Weights of a small transformer language model: RMSNorm before each block.
MLP neurons of a small language model. Each row is named by its layer, matrix (gate and up: input weights) and neuron, and shows model dimensions 32-159. Each number is 50 + 15 x the weight over its row's rms, rounded and kept within 0 to 99. A neuron's up and down rows have the sign that makes its largest values positive.
After each neuron's rows, "fires on" lists the tokens most often at its 100 highest values on Wikipedia text that the model never trained on.

L5.gate377:61 52 33 47 23 36 71 60 34 48 42 50 54 57 59 44 63 45 69 49 63 37 51 35 40 45 60 42 38 56 33 83 39 70 39 53 53 14 41 19 04 43 57 78 51 56 48 53 60 58 47 48 41 37 52 40 50 54 40 63 44 38 59 39 48 39 60 54 41 33 46 43 30 52 30 41 66 79 58 34 55 52 50 63 71 43 51 39 22 49 64 64 52 58 16 68 84 55 70 73 66 35 48 39 21 32 37 68 32 26 55 44 42 36 74 43 71 70 49 48 28 68 52 56 74 38 37 38
L5.up377:54 60 65 79 72 44 62 35 68 42 52 39 53 18 50 60 62 27 73 45 41 43 40 37 44 28 33 69 36 27 49 61 36 49 67 62 53 51 47 27 59 56 34 44 48 32 23 53 50 46 58 51 69 38 59 53 47 57 15 57 52 27 34 31 51 63 43 50 35 60 41 29 42 27 46 61 59 60 34 48 26 49 33 79 47 65 15 36 44 61 23 50 71 66 42 45 35 64 54 61 44 33 35 46 56 53 44 80 37 43 54 45 64 45 60 54 54 35 33 50 24 50 51 80 39 53 65 27
fires on: "p", "t", "f", "um", "h", "b"

L5.gate167:37 57 77 30 46 57 47 19 70 37 45 46 70 35 50 48 44 46 74 49 25 58 49 36 41 63 52 68 68 64 42 71 29 55 18 40 71 81 38 41 36 47 33 67 25 47 67 61 19 57 24 58 62 72 63 77 72 44 49 32 56 35 51 51 78 69 62 56 58 15 60 61 61 73 52 65 53 24 74 50 59 28 66 40 45 32 69 52 37 66 59 53 44 62 32 47 62 15 52 35 67 52 66 60 48 47 52 42 37 43 39 55 41 34 79 63 79 56 40 51 46 41 69 46 43 60 41 68
L5.up167:39 51 51 27 48 35 46 45 26 77 59 41 22 56 54 47 46 54 57 30 40 52 69 23 70 32 46 61 49 46 78 56 47 20 72 61 36 69 47 61 48 40 58 54 59 56 29 47 31 47 43 54 83 56 51 23 78 52 39 40 24 42 25 73 69 57 17 42 59 35 48 52 52 23 56 45 55 30 62 48 46 56 31 35 40 46 44 36 26 69 41 87 11 18 42 59 49 52 52 54 52 70 58 60 75 85 53 43 53 64 39 82 40 25 29 52 64 48 49 53 75 36 33 65 57 34 76 75
fires on: "at", "iz", "ult", "ut", "m", "ed"

L3.gate306:52 59 41 50 70 82 41 38 47 43 64 57 47 59 67 33 59 60 58 56 42 76 25 46 52 64 09 50 46 31 59 89 42 37 57 48 59 56 53 22 48 79 49 63 58 64 37 38 48 85 70 55 61 53 70 68 76 78 22 44 51 32 34 18 58 41 33 39 35 39 58 45 62 52 18 45 58 36 59 49 29 52 25 57 65 64 71 58 53 35 26 53 45 47 20 64 32 60 58 45 66 33 73 47 43 63 57 61 33 34 38 45 65 56 54 47 66 68 43 20 88 62 65 34 51 56 58 35
L3.up306:40 46 77 66 45 63 34 45 48 22 60 35 47 42 53 28 69 72 53 26 28 74 45 59 71 76 42 40 44 44 76 57 75 43 60 38 50 57 54 58 38 63 58 41 32 58 28 42 45 62 35 53 65 66 39 81 49 77 49 32 47 41 44 42 58 53 58 48 35 60 39 62 47 36 30 13 56 58 46 74 33 54 38 41 65 52 69 33 68 62 29 55 98 60 39 54 36 73 60 42 70 44 28 38 20 53 18 54 30 64 38 60 79 51 43 68 59 51 45 48 44 56 61 52 53 72 62 27
fires on: "ol", " pol", "ed", "g", "os"

L7.gate59:36 33 30 49 32 56 50 15 30 85 44 29 54 52 79 40 69 77 67 38 55 34 55 54 67 59 41 49 62 40 29 48 60 49 56 72 49 61 54 37 45 45 44 49 58 39 57 44 43 24 51 45 48 34 65 71 40 61 23 43 55 78 70 46 44 46 42 56 48 71 25 85 38 51 45 41 52 24 63 54 75 22 50 31 49 66 38 30 72 61 52 23 35 50 42 36 69 26 39 71 52 43 45 27 55 33 46 48 46 42 58 59 55 75 21 52 59 67 65 55 65 85 54 57 54 56 72 65
L7.up59:54 70 33 64 44 60 53 60 28 77 38 62 64 58 15 61 36 60 57 69 68 44 27 58 71 39 36 50 70 38 57 31 75 65 25 48 66 42 74 41 55 41 69 42 73 66 41 33 33 68 84 42 50 41 37 56 64 38 53 56 67 55 63 39 50 62 56 53 42 60 61 63 49 61 46 60 27 05 43 57 55 60 36 69 54 72 57 46 54 34 63 47 53 69 43 52 51 34 45 57 29 61 78 58 46 48 55 40 59 55 65 85 41 31 46 30 39 23 45 81 49 34 64 47 50 55 65 56
fires on: "e", "ish", "h", "ch", "ud", "y"

L7.gate244:42 35 31 53 34 64 23 47 30 47 34 51 51 38 50 59 29 42 73 57 51 45 86 40 52 68 65 81 43 66 56 50 48 57 57 47 64 68 51 48 45 68 58 71 58 53 53 30 53 60 38 65 30 33 72 46 44 52 51 74 76 44 47 31 46 38 36 63 36 44 38 64 63 54 50 14 77 37 35 46 81 00 40 87 42 58 48 56 77 50 61 62 61 57 52 52 39 35 41 38 34 28 43 42 56 32 40 42 39 50 40 42 53 36 43 45 55 46 44 76 43 87 71 49 45 58 87 45
L7.up244:42 37 32 62 64 56 33 35 63 38 32 66 64 17 69 70 68 44 66 63 34 41 62 48 51 68 60 35 52 36 31 45 42 67 51 24 48 31 34 34 48 56 54 76 65 44 74 40 17 64 53 46 57 68 75 31 47 30 64 46 38 64 64 40 47 60 27 61 60 55 62 46 62 41 38 53 83 61 51 37 31 38 24 51 44 42 90 41 62 61 54 69 38 47 77 33 42 43 55 27 33 59 60 52 52 78 52 51 48 71 46 27 36 74 77 56 44 39 44 21 49 26 45 49 60 32 54 51
fires on: "k", "n", "um", " l", "op", "z"

L5.gate7:57 50 77 48 54 49 31 45 35 64 28 46 43 65 39 83 57 55 39 41 51 38 65 32 74 54 44 51 33 58 62 56 27 49 62 27 22 22 30 18 53 55 46 34 62 55 92 29 56 40 18 32 54 21 31 29 30 60 36 18 21 45 74 45 27 64 39 18 61 21 40 52 66 73 40 50 48 52 48 52 40 29 21 31 48 58 52 58 57 51 30 52 64 32 48 41 51 34 39 69 39 53 58 60 60 39 45 57 52 53 50 33 37 43 53 47 65 43 61 51 58 48 30 20 45 63 96 77
L5.up7:46 58 62 27 67 53 57 59 63 62 45 55 56 51 49 53 61 48 63 54 63 49 46 71 63 29 18 61 55 50 48 41 50 47 31 24 46 49 88 29 68 63 44 58 42 95 51 46 54 74 50 59 71 53 69 41 57 36 22 54 53 50 65 57 51 45 44 33 78 44 12 54 66 64 31 73 66 67 23 73 65 43 45 34 47 48 46 69 35 62 34 30 27 63 16 48 50 43 34 64 39 81 67 76 49 51 44 46 62 44 66 16 70 62 34 52 46 31 36 38 41 60 47 71 60 66 40 51
fires on: "'s", "is", "s", "er", "y", " his"

L3.gate248:52 36 55 57 40 63 51 34 48 84 51 34 44 29 51 64 67 59 43 55 41 64 32 47 58 61 20 69 33 48 62 66 28 66 39 95 75 44 53 62 63 67 44 67 47 68 33 50 40 62 67 68 40 52 63 43 76 67 38 77 47 39 68 38 82 45 68 59 42 55 68 62 54 29 28 29 70 30 52 23 52 21 37 63 56 69 87 48 47 54 64 69 48 68 35 75 69 42 35 70 19 51 38 48 38 62 35 34 65 64 46 59 54 77 53 57 59 56 32 51 81 59 43 32 52 37 48 55
L3.up248:53 78 26 42 81 56 44 36 48 43 86 68 41 41 53 34 74 65 49 44 42 34 53 56 45 45 40 47 71 60 60 73 55 61 70 37 80 59 37 48 25 57 50 12 33 52 77 58 37 69 61 56 45 41 56 70 38 56 44 52 36 75 60 56 66 53 56 61 34 65 47 68 69 88 43 52 52 00 45 72 56 39 49 67 51 63 42 56 44 20 42 33 77 69 53 34 50 50 61 54 24 29 48 38 14 53 75 48 43 44 54 34 32 56 55 57 44 49 59 73 74 54 31 48 37 64 47 48
fires on: "ol", " med", "re", "is", "ed", "g"

L3.gate132:59 46 54 44 20 42 66 49 52 87 83 62 41 42 64 46 38 53 79 35 53 57 22 31 54 44 80 35 38 56 77 44 59 41 42 33 36 63 54 63 43 70 77 67 64 44 62 46 47 35 15 30 60 42 44 56 99 42 55 71 52 56 44 45 70 48 48 84 53 49 21 36 46 38 54 40 42 58 40 37 31 65 36 55 56 45 61 72 67 78 53 52 31 52 43 61 41 34 74 63 59 41 64 40 38 61 66 37 36 44 23 58 60 40 35 41 57 53 71 65 80 49 57 57 52 57 64 69
L3.up132:47 18 38 31 26 38 47 50 56 50 93 21 34 48 70 56 32 70 54 43 32 42 43 65 45 17 55 50 40 65 53 46 36 63 53 34 67 22 71 54 53 46 51 17 76 57 33 73 70 62 44 75 55 74 51 52 57 25 37 43 55 52 34 47 44 64 56 29 56 44 61 53 70 65 42 60 54 55 47 37 50 49 31 35 45 29 42 60 55 46 54 61 53 22 55 28 66 25 35 66 47 66 40 82 43 49 34 52 42 59 46 59 28 49 18 33 54 49 48 47 66 49 47 74 60 26 44 67
fires on: "al", "te", "N", "ific", "oy", "ter"

L7.gate335:42 44 27 65 70 40 63 28 45 51 53 27 40 52 32 30 19 60 29 54 37 35 71 63 37 60 25 62 69 54 46 92 77 34 35 49 52 44 64 28 17 52 32 65 55 44 62 61 23 50 49 60 44 28 61 85 51 75 50 55 23 58 62 54 62 61 58 71 38 59 33 58 55 42 41 52 43 45 64 55 50 29 20 52 44 53 11 61 41 66 49 34 71 51 60 46 37 55 40 55 60 48 58 49 56 28 56 44 22 37 67 51 37 50 66 49 62 34 32 50 73 62 18 59 53 71 59 69
L7.up335:43 57 42 70 36 47 56 43 63 77 15 58 52 42 45 42 40 65 49 21 45 35 57 57 61 58 34 44 29 55 32 55 80 56 40 58 74 40 82 32 41 38 65 28 64 56 50 71 56 28 32 78 40 40 46 78 31 06 70 53 69 39 66 13 51 45 43 44 44 45 68 59 43 67 68 47 63 62 42 76 56 52 54 46 28 56 50 56 96 59 81 63 38 59 28 59 55 50 48 57 49 54 49 39 41 32 43 42 31 60 49 84 58 21 30 59 74 60 42 37 45 57 76 35 45 51 83 30
fires on: "e", "s", "h", "es", "ol"

L3.gate314:79 42 61 71 67 48 45 47 32 48 45 51 51 19 40 62 56 59 45 44 33 59 60 80 31 75 38 53 77 58 40 94 51 47 43 54 32 46 65 70 32 65 70 99 46 64 46 55 47 40 46 29 51 43 52 53 50 52 33 48 48 53 23 45 65 54 61 71 44 42 34 77 59 78 63 29 62 37 52 44 54 39 60 55 52 59 57 41 50 55 66 62 60 44 21 64 78 45 53 41 52 33 27 72 44 46 40 50 49 55 53 46 56 43 57 58 56 57 32 38 57 64 30 32 65 47 45 49
L3.up314:55 55 94 62 55 50 62 64 52 48 47 52 37 24 69 69 39 38 64 84 45 36 37 49 51 40 71 48 43 41 33 19 88 48 67 67 58 72 57 67 59 39 45 50 69 54 43 34 50 26 69 41 81 47 48 74 54 55 51 41 43 57 52 25 46 26 39 51 24 41 45 56 64 70 89 27 65 50 44 59 61 44 47 61 50 49 62 80 84 68 38 79 57 51 63 69 20 56 56 49 49 38 44 31 56 64 53 56 78 54 39 26 53 59 55 89 44 57 63 60 11 57 47 45 55 65 64 22
fires on: "os", "ass", "b", "ost", "s", "p"

L3.gate19:29 36 70 66 53 54 43 36 64 84 72 65 56 79 57 51 67 47 46 60 54 55 39 44 42 35 63 56 77 34 47 56 60 29 55 49 60 41 78 45 49 54 54 64 61 67 42 28 39 74 49 30 34 32 64 44 52 39 59 74 52 43 44 45 73 51 67 80 36 55 74 66 37 43 66 65 67 50 60 23 49 63 70 36 31 61 45 70 20 37 32 51 60 68 46 68 24 61 52 38 79 37 60 80 46 51 83 38 47 50 48 51 89 28 75 43 63 37 31 43 32 49 35 65 48 28 58 49
L3.up19:39 52 80 49 20 49 61 54 44 61 38 37 58 41 47 50 56 67 57 63 60 47 48 71 41 51 39 18 58 28 51 56 58 35 58 42 67 60 61 66 33 29 48 47 51 49 42 34 49 40 69 36 64 38 24 41 70 61 66 46 52 49 53 11 50 62 51 32 77 49 21 53 25 46 53 38 49 43 50 46 52 24 33 64 42 59 62 78 64 48 58 53 71 50 62 33 35 74 50 49 82 74 75 26 29 35 37 44 45 46 58 26 58 57 62 79 57 96 34 36 55 55 83 61 38 47 60 18
fires on: "p", "b", "us", "ap", "n"

L5.gate37:65 50 45 69 33 52 65 65 60 40 44 42 55 30 38 57 61 41 49 52 35 50 68 49 53 55 33 60 54 68 65 31 69 50 52 35 63 57 53 22 57 32 65 60 80 48 75 48 43 33 51 29 43 42 57 51 61 00 33 42 54 41 44 42 92 36 57 49 72 40 40 53 79 46 38 60 75 46 34 59 40 49 40 67 61 51 26 49 56 68 63 43 77 58 38 50 59 44 79 53 72 47 78 52 56 24 35 31 62 91 32 40 52 56 34 35 65 79 37 44 43 82 45 25 45 50 52 40
L5.up37:56 63 58 53 62 59 40 12 42 49 61 59 44 16 60 63 49 49 30 65 33 69 55 55 36 33 44 42 64 68 51 69 56 44 40 59 37 50 41 69 36 47 42 79 48 75 46 46 43 57 38 43 61 54 49 58 44 40 60 63 45 68 45 54 52 24 54 75 42 47 30 64 49 71 41 79 24 42 47 26 40 45 60 47 25 67 53 32 63 41 51 30 58 50 51 63 37 51 42 64 32 55 38 33 62 26 61 18 61 71 34 55 37 39 42 10 53 53 60 53 30 66 47 56 50 60 55 58
fires on: "art", "op", ".", "urn", "os", "p"